python train.py --n_layer=13 --n_kv_head=1 --head_dim=64 --d_mlp=1024 --activation="swiglu" --attn_scale=0.125 --lr=0.00133 --lr_mult_o=1.33 --beta1=0.95 --train_tokens=377700000
MLP neurons of a small language model. Each row is named by its layer, matrix (down: output weights) and neuron, and shows model dimensions 32-287. Each number is 500 + 40 x the weight over its row's rms, rounded and kept within 0 to 999. Numbers have three digits each. A neuron's up and down rows have the sign that makes its largest values positive.
After each neuron's rows, "fires before" lists the tokens most often just after its 100 highest values on Wikipedia text that the model never trained on.

L4.down31:481503539505531444501441559544505478459477449501457478506491480459446516501474427504517507554458536491442504479483475417528498476463571459434461554481580517543544556484514511480475565479534555468496568518458554478531519544473501498516528474510498470484513562454483480512488488536441512552533448529445502498481456471553510423494476560567435495494461535487527459530508628548566517478454504468559493492514490487490461524522512489551497494554474404538467504497573529509590489490472498475414491528470524465469570605497497520511416490503555549477538557492554554456506461515507573497540468492487514544525470472457463529485439481456468497503506511468504477487525515471559527508514481533560532495461524530500582500529554509547505556453540498511477473502512449490525463592432511
fires before: "en", "ounced", "ase", "ual", "ents", "ol"

L2.down25:459549504543543451485488488510478511438541394483523465478474525456490578548457497459559510431502479562515512468533521503557523550540514561501484417447428531538513534497537510510498541495550497477471481492496470501504493550521564449476555485400478515402509438477485523549509510527438520477549469539462543523506538497485536526545520528507461513450513527487515483543524524472580509533587517527509545502545540540483533574486488540532539485504527537539414521513505456481518565440471449468495484501513469440498457405576430513529516528427491466469608481503422497528476542457488491516602503468550541466473528482522386538544526416496531540449442535492507479527525501462516508590552375537487559466528509476502494490524460545476472429432593489469509560491437489543511496516494510
fires before: "oci", "ist", "emb", " –", "-"

L2.down711:528454487531538484525513510529439514502417539498493484438469482508501482503546563449542479603483558511487528455559513478517486466526516477426475491557536517462577482497510532486536480495529561556515542484469435433535452493477551502477546484511506464502458404537548540488453468456480526567549470475583557488499533485528545493531529529484546531460585509493532528466585478482525479543507429429491505475523472517511478459450509536488548481478516497584450497539544485486516517497477500515494436525471491506493398499535537455518475472519429433499501576487532470585517509490549519557495491540475473479529485540445548476531455580568555514486496503565465456439562475454449456488498560469515488513466499539477512507493414497507529561516458516460485543465428606573504424492499504
fires before: "ag", "s", "ren", "aged", "u"

L4.down407:524489500463505513506495538520522527595554459477475520446483598448474552554506512466471488538425456511513490508525504514432445519495520514475479485531480490629487481459476445493560494553516528497457490526530540465466536435523531433510493529476466453547495462501470528498479494498523521470545505501482464509488409519504413473526489499501473522455419478517476479573485562453483488509482516531510485477522507465486493490497561529509552548549381545457491494482484529542518496488478447524584557527470481424506486551475503480495594500481545520427538562482453482521484485520488605462466538503534522452513524474533501524513512488393465512446454546522527537475548476480510474545558499541463530472508518496534495462504518495543546554503554515422539439520523486549537544579456493
fires before: " The", " It", " In", " He"

L10.down261:510539540553464507455476499500513530414460488526547493499513527444497501420460465498526459507454509520510459523430463544486492486468562513475470469447507442508477443473459502513497552493536473524464466370465541468553412545490486475529469477542502502544488478537514452489478467577553520553488479529449486455445428460490524521481477464513394464565512556511469549467595508543524459456510456461488470535470501504447544499574522523468496517519508490455527442486569556501501490483503467558509489432476504471489487516474452535463462509597535571477468535526552443487531523504464528549477524553478546457543455502463465502463480441517458473540422480542565489473516514547472474510518510557513525520512517451540481477516561544498512492527449457466462494469556479451507594422493493
fires before: " in", "ed", " of", "ful", "–", "ive"

L9.down452:559451562546545521453454529461474466500493499533519525544486470462553588588477555533508436442479497554514422496488475511526435504552507448533474443476525472505496499492504504490527394501574546501540568554456488462554475484494561482476527527420556463497512462538498495473465475489533585495509453476503492527501498500458478521506489532585517530522522472490588496541540540532523536407465484539495524449531515466543498511494575531466548512479474498534443510481554496554543529530481550538483487514430441471534557516568491458506408529470424518450460512560487486556442520519569468520492450432554453494581514460560525554436471501473478414511502435505539451486543432528442500562426495454500534552518514467518451571545516529540501538489527642561508604514504450498496517521490586
fires before: "s", "th", "80", "90", "19"

L2.down340:448544449566461465629495422562519513512611498447490531436495527502540461489491474522483480491520528453520562502457402525475517545424543494537508459525436486540470532574494583444510519478547465532512522613474568505508558493478510485526589420423537563454547412488446573500447518486451519568507501493483509467430450523480487472514582450458483534436445615495523473549497491481520516529585488531489536489461514506519582588537469545514480518526507472557534508512478485511516541481515461478466507513505430433519462528584520478523494590519575518454529508520526512490552477484510445580493426574513546507512453528507415428487554568457516498511529465510545533470511504541502430500527527487548497542496559498453536468493489505509528522467466544487485476477528548478465454428532483
fires before: "ack", "ad", "ain", "aining", "av"

L6.down156:495550582480509505507474500458444457511516475495526545438447410476549513493520522489506558490471487560521521475559577537471515482515507536481507566525449529516479561514420411517521418482435482534540436516501383464508476522597578443516486553554486541489513496453465495454536499484548494423598512527515413560538522582470542490477499573441482478537452518485489504515489504460522478468471433531523477502560490458493440520485564489403521507431493583502461546522468518484599481457546443444453523519529530496470501472488486433448486549464509510541486498530504491485563486521499505594576531513526566512429442548511513557506495513483489494508543539493418513515509483516428529523549463520511535499475519458503499479505545470479508463509516491468439540431440449500429526508528524
fires before: "ir", "id", "umb", "ong", "ocrat"